{
  "n_layer": 16,
  "d_model": 160,
  "n_head": 2,
  "n_kv_head": 1,
  "head_dim": 64,
  "d_mlp": 640,
  "vocab_size": 32000,
  "activation": "swiglu",
  "norm": "rmsnorm",
  "norm_place": "pre",
  "norm_eps": 1e-06,
  "positions": "rope",
  "rope_base": 10000.0,
  "rope_fraction": 1.0,
  "qk_norm": false,
  "attn_scale": 0.125,
  "bias": "none",
  "tie_embeddings": false,
  "parallel_block": false,
  "init": "normal",
  "init_std_qkv": 0.0428,
  "init_std_o": 0.0,
  "init_std_up": 0.0428,
  "init_std_down": 0.0,
  "optimizer": "muon_variant",
  "lr": 0.0115,
  "lr_mult_qkv": 0.5,
  "lr_mult_o": 0.63,
  "lr_mult_down": 0.7,
  "beta1": 0.95,
  "lr_head": 0.00658,
  "grad_clip": 1.0,
  "warmup_steps": 200,
  "schedule": "wsd",
  "decay_fraction": 0.874,
  "decay_shape": "linear",
  "final_lr_fraction": 0.05,
  "batch_tokens": 65536,
  "seq_len": 1024,
  "doc_mask": false,
  "train_tokens": 500600000,
  "steps": 7639,
  "dataset": "wikipedia_en"
}
MLP neurons of a small language model. Each row is named by its layer, matrix (gate and up: input weights; down: output weights) and neuron, and shows model dimensions 16-111. Each number is 128 + 24 x the weight over its row's rms, rounded and kept within 0 to 255. A neuron's up and down rows have the sign that makes its largest values positive.
Before each neuron's rows, "fires after" lists the tokens most often just before its 100 highest values on Wikipedia text that the model never trained on.

fires after: "\n", " |", "07", " Votes", "|"
L12.gate56 [152  92 111 148 147 161 165 102 159 185 119 165  99 152 182 102 125 178 134 121 150 118 135 111 146 151 139 135 156  97 119 110 124 141  76  69 105 121 131  99 147 103 154 201 144 122 102 102 113 133 172 138 110 139 144 104 160 111 110 125 113 137 136 147 162 120 122 137 146 149  97 130 135 166 118  94 145 106 138 133 196 144 163 115 139 141  84 114 155 102 139 136 139 106 104 103]
L12.up56 [106 141 162 160 141 127 123 143 159 142 123 159 134  92 105 119  73 138 113 120 123 148 122 105 171 126 143  80 143 151 136 111 103 129 109 123 126 145 161 136 175 121 134 128 122  88 101 109 109  94 118  81 106 168 118 121 115 135 100 120 157 107 123 135 115 135 114 146 122 156 109 135 134 110 164  76 108 156 147 155 150 137 129 148 127 128 210 154 150 103 161 135  86 141 123 106]
L12.down56 [151 151 100 160 151 151 149 125 168 158 142 147 131 112  86 100 136 101 125 147 114 111 138  92 107 128  98 117 187 146 152 160 148 123 106 101 134  83 152 128 126 133 128 125 129 114 182 165 158 129 117 131 114 114  95 144 114 109 101 113 108 147 135 119 134 125 159 142 125 121 130 131  88 137  91 129 133 161 154  83 145 121 118 143 122 113  91 170 139 136  93 150 133 139  95 132]

fires after: " in", " on", " |", "-", "|"
L9.gate582 [158 119 130 159 131 154  92 122 132 125 102 121 143  96 124 150 157 148 112 140 138 127 125 151 132 156 195 174 134  98 102 142 145 106  98  75 124 154 120 146 137 162 127 146 142 100 111 160 140 138 123 152 119 141 104 111 113 140 115 174 154  60 107 125  81 107 154 107 149 127 137 117 134 126  92 125  86 180 160  98 155 137 116 139 173 110 123  98 102 104 168 105 141 149  79  83]
L9.up582 [144 109  99 133 135 131 138 101 128 147 130 168 113 156 129  90 145 108 138  77 107 160 109 135 138 119 162 101 193  84 129 155  82 147 151 126 140 101 137 114 108  95 119 107 152 112 114 155 163 117 110 137 118 127 102 111 154 106  98 106 141 165 133 136 154 147  88 103 120 138  99 118 125 165 118 125 163 102 144 124  95 156 139  81 118 105 174 140 108 129 138 200 119  84 122 124]
L9.down582 [115 129 135 137 124 116 129  96 112 130 112  90 131 144 133 141 135 134 155 149 129 145 163 166 119 161  97 140  98 113 138 152  97 117 133 109  83 107 172 149  86 127 134 167 140 141 140 137 185 153 169 157 119 100 192 107 137  98 162 104 142 119 134 125 120 122 131 127 163 165 150 127 100  60 155 145 114 105 107 161 153 113 145 159 104 144 130 153 110 119 131 110 117 114 160 156]

fires after: " |", "|", ";", "\n", ":", " 1"
L13.gate195 [143 173  76 153 155 126 145 144 136 151 120 135 126 151 155 120 110 170 111 117 167 168 146 119 140 142 176 111 146  98 105 118 138 145 127 123 111  98 153  91 140 143 135  80 131  99 140 133 141 167 100 128 135 127  95 121 166 110 133 143 116 114 146 120 126 124 131  99 145 119 118 144 137 119 157 126 137  84 139 146 174 132 107 109 105 133 112 113 165  81 152 105 161  99 100 122]
L13.up195 [154 124 117 115 149 114 149 156 108 130 139 124 121 155 126 138 115 121 115 126 111 152 147 103 130 105 136 120 158 137 138 124 173 122 145 154  94  84 161  99 167 128 114 100 112 119 142 102 168 147 160 114 156 128  94 115 137 139 130  88 107 120 100 156 100 102  59  94 162 160 153 110 108 157 163  94 122 112 125 132 118 129  78 137 140 149 116 122  87 123 146 140 134 109 112 119]
L13.down195 [125 151 102 126 135 184 115 139 133 127 168 145 130 153 123 138 168 157 136 146 111 134 116 103 118 146 112 122 172 146 113 136 122 106 155 146 165 106 139 120 118 118 122 156 111 121  87 152 155 133 112 121 127 136 169 156 134 138 133 137 147 118 116 138 133 156 105  99 109 112 134 139 104 129 160 132 124 149  91 119 149 148  82  82  90  93 157 152 148 119  92 112 163 108  86 156]

fires after: "|", " m", "aged"
L12.gate479 [131 131 150 118 135 114 168 138  97  94  84  66 109 123 112  91  91 128  88 120 132 111 151 139 114 111 145 170 110 108 128 115 121 100 132 145 116 135 144 137 116 151 171 161 150 114 100 119 151 133 119  98  99 111 130 124 129 168 109 141 177 163 110 148 125 137 141 179  98 128 137 166 140 120 102 132 101 174 143 123 107 108 120 122  92 148 149 127 132 106 122  97 136  96  79 103]
L12.up479 [156 117 120 132 123 134  93 110 152 131 117 116  94 158  95  96 143 153 183 103 117 171 158 125 126 140 117 100 160 114  77 136 147 139 112 140 167 117  88 139 147 106 139 117 128 139 135 149 136 142 153  91 120 133 129 119 112 156  95 133 118 149 109 131 117 121 116 151 112 144 168 149 136 129 113  99 138 129 114  96 130 100 130  95 137 127  87 136 140  87 143 151 133 111 148 116]
L12.down479 [122 135  82 157 123 158 138 117 121 111 130 126 118 181 128 151 115 110 109 123 158 132 141 118 128 100 132 119 144 107 188  69 133 147 122 104 143 141 107 148 115 118 101 116 104 134 176 124 125 148 154 126 131 105 125 187 134 108  79 102 119 106 165 140 104 106 118 155 111 166 158 136 186 151 123 120 115 168 110 119 118 164 141 132 120 106 151 155 125 100 137 158 120 113 124  98]

fires after: "|", " |", "\n"
L13.gate76 [184  77 125 130 152 124 158 141 142 109 138 141 134 116  93 138 138 146 138 116 118 157 149 149 144 107 121 151 117 145 125 138 112 122 117 136 122 157 145 110 135 127 128  69 159 105 112 105 146 149 115  92 128 170 158 146 130 136 168 131 130 154 159 130 116 123 146 112 131 148 153 175  98 127 111 198 128 125 158 170 139 106 117 130 142  61 130 113 136 115 104 142 151 139 156 103]
L13.up76 [113 165 121 160 139 170 120 110  99 148 116 121 140 136 102 121 168 185 172 124 116 198 147 101  80 120 110 140 137  98 112 124 125 163 127 159 133 131 154 118 111 135 131  96 139  91 148 128 109 163 133  76 114 105 162 146 105 144  70 152 159 145 132 167 104  98 142 113 106 108 118 144 118 111 153 108 140 141 165 105  84 101 104 108 125 147 121 153 118 130 161 133 111 132 104 156]
L13.down76 [110 157 147 108  82 128 125 110 128 101 122 107 133 137 188 142 131 123 130 134  97  86 108 132 137 121 134 140 152 134 127  81 115 121 144 139  96 105 102 111 141 101 118 134 128 135 155 127 126 139 158 137 104 147  96  74 106 104 111 141 149 160 125  92 129 134 102 134 154  90 119  93 143 163 111 117 125 154 139 106 158 112 107 158  97 149 134 118 168 100  81 107 102 140 114 150]

fires after: " |", "|", "-", " is"
L12.gate628 [128 169 125 168 107 137 160 122 110 126  84 140  95 134 137 105 160 102  94 118 148 141 126 106 114 122 137 105 131  94 108 129 158 120 115  85 103 131 139 117 176 124 116 119 143 149 127 119 141 138 129 107 108  94 141 142 125 143 132 127 148 100 119 158  93 124 107 131 111 117 126 147 138 158 110 138 116 124  73 174  97  97 154 176 159 146 113 105 141 152 143  77 192 160  78 127]
L12.up628 [116 117 121 119 118 151 148 137 129 131 152 122  56 120 125 130 167 142 141 144 111 170 167 133  95 141 140 116 151  85  83 100 102 148 116 158 116 147  81 129 126 128 118  81 119 138 148 145  97 134 135  94 122 160 174 102 150 147 119 174 149 134 139 155 151 113 170 128 110 126 110 137 121  87 138 135 169 131  98  99 117  95  74 163 135 160 153  93 132 162 162 159 123 164  84 119]
L12.down628 [156  81 153 129 163 178 135 141 107 134 121 130 131 112 105 114  89  87 150 125 140 144 163 144 182 122 148 146 100 119 107  99 128 100  94 137 171  78 118  82  96 165 118 139 138 121 167 123 125 123 145 125 132 165 143 128 114 139 116 110 160 101 134 119 116 103 107 157 177 130 134 119 162 132 105 109 104 180 138 156 108  89 163 118 153 160 118 114 127  75 144 110  87 141 145 138]

fires after: " ", " re", " P"
L2.gate192 [112 114 173  89 133 168 134 163 121 177 127 126 125 138  92 157 102 122  91 156 112 107 141 125 117 125 126 143 160 137 159  85 107 122 152 109 100 133 125  93 156 149 131 112 124 114 122 162 128 141  92  96 109 137 157 120 132 136  92  95 143 110 143 157 131  79 136 111 119 137 129 159 146 161 139 159 159 114 116 139 140 180 158 135 134 136 128 101 159 164 104 125 153 108 109 143]
L2.up192 [105 137 128  94 137 139  90 146 146 122 148 105 190 124 131 169 105 125 151 112 130 135  74 115 177 141 151 117 120 164 128 122 147  88  92 130  95 151 137 113 120  89 119 125 151  91 160  82 147 161 121 127  98 152 127 112 148 101 104 123 126 167 132 144  98  89 117  78 140 123  99 159 118 101 134 111 136 158 119  86 124 112 120 153 169 114 152 141 139 124 147 158 142 174 139 170]
L2.down192 [127 139 160  91 127 145 109 162  90 118 151 135 132 119 139 147 101 134 100 116 156 156 117  91 127 121 196 169 161  99 106 105 120 107 132 131  90 143 103 132 116 116 109 108 151 124 147 173 107 137  81 146 129 175 174 115 145 183 120 136 143 122 180 116 105 115  96 108  96  86 103 116 148 105 149 121  93 102 130 136 130 121 141  79 141  98 120 133 118 110 111 135 120 149 133 143]

fires after: " ", " —", " Report", " 1", " States", " 0–1"
L5.gate52 [ 78 123 137 135 105 148  77 140 118 163  79 148 165 104 105 107 110 110 122 122 124 130 135 127 163 145 169 188 174 131 155 156 149 112 115 139 120 127  86 124 121 135 137 147 128 118 101 106 138 113  88 116 120 129 114  99 106 121 177 141  95 156 129 124 161 119 152 105 168 135 116 107 133 137 138 120 153 105 104 153 141 128 123 124 123 123 142 108 120 113 159 172 139 134  93 137]
L5.up52 [146  93 132 130 112 165 139 158 136 142 137 112 134 115 118 136 123 117 133  94 147 122  94 122 155 140 151 118 111 143 155 152 126 148 135 148 117 122 168 110 120 115 116 138 124  90 122 100 123 127 117 124  94 148 104 110 133 115 105 119  64 127 102 108 135 117  87 143 160 126 105 133 140 159 138 142 127 169 109 114 125 124  98 129  98 119 158 156 146 115 152 102 113 198 108 179]
L5.down52 [112 129 116 146  98 111 165 138 161 135 177 156 145 104 108 135 139 116  80 125 142 128  92 108 141 148 118 142 150 155 136 163  88 142 149  81 150 105 200  94 132 116  95 133 127 129 152 110 128 128  79 108 114 141 115 131 146 124  93 129  98 119 117 130 126 128 110 121 167 118  99 128 139 160 118 163 166 156 119 102 118 115 115 121 123 136 136 120  82  82 115  77 164 136 137 117]

fires after: " ", " part", " out", "\n"
L8.gate399 [136 117 146 149 160 159 113 110 127 114 173 146 132 103 147 151 130 133  98 138 114 122 117 160 106 106 153 134 132 107 105  97 152 171 144 138 121 153 145  90  94 137 156  79 130 113  91 164 150 184 110 138 136 156  91 132 108 180 124 107 142 123 157 169 130 139 139 124 141 145 112  66 151 162 136 141 113 140  99 110  96 121 153 115 114 121 117 104 134 131  83 149 125 124 127 159]
L8.up399 [116 105 133 111 122 134  73 155 154 122 161 117 183 122 101 184 121 112 128 140 118 125 127 116  68 166 115 151 122 128 138 161 138 121 124 128 155 151 147 127 141 100 104 116 133 121 100 158 146 101 147 145  79  95 150 138 144 114  95 152 156 152 147 126  91 156 113 122 137 158 151 144 126 156 150  78 119 161 178  95 121 122 112 110 165  84  73 144 120  86 146 108  84 135 125 123]
L8.down399 [137 131 143 139 160 125 113 132 100 101 123 179 123 128 106 138 180 151 169 145 172 132 133 149 121 119 121 118 107 135 146 111 103 148  91  72 152 142 110 113  70  91 104 109 118 116  88 143 126 153 155 130 131 134 172 140 122 153 166  98 140 157 165 118 103  97 175 105 154 132 176 138 130 158 153  93 135 123 127 143 101 139 183 152 105 173 141 128 121 126 102 129 188 114  86 128]

fires after: " E", " F", " C", " T", " A", " P"
L4.gate493 [ 94 143 167 124 116 112 111 120 137 143 121 100 129 107 134 113 116 104  86 183 152  89 136 125 122  87 131 112 149 126 128 112  89  91 117 126  99 151 107  87  89 142 177 124 129 166 104 152  91 155 133 102 114 129  90  98 102 100 102 139 149 121 126 116 145  72 156 120 119 104 138 124  93 189 130 156 125  82 117 101 196 116 101 169 160 165 102 158 105 149 104 125 113 105  75 108]
L4.up493 [ 81  96 163 105 150 132 100 129 164  74 136 156 121 122 140 129 101 128 137 167 133 112 132 123 130 124 144 106 143  88 140 108  91 100 101 105 120 140 175  96  97 135 141 124 117 111 100 109 106 169  98 138 122  95 110 124 113 102  99 155 102  99 119  93 121  93 165 119 115 155 109 124  87 144  91 126 105 123 132 148 138 159 100 158 149 147 114 187 139 168 141  94 121 114  83 116]
L4.down493 [ 87 146 146 143 155 150 163 120 122 113 139 141 152  86 134 129 114 124 137 117 115 156 127 143 125 163  86 180 155 144 164 118 129 140 138 103 128 100 161 105 168 143 163 174 129 109 124 165 150 138 122 149 142 150 105 153 121 155 110  80 122 122 155 105 133 130 121  99 129 125 142 122 135  94 145  98 157 140 133 102 111 146 132 118 107  93 101 133 151 167 165 120  86 158 156 133]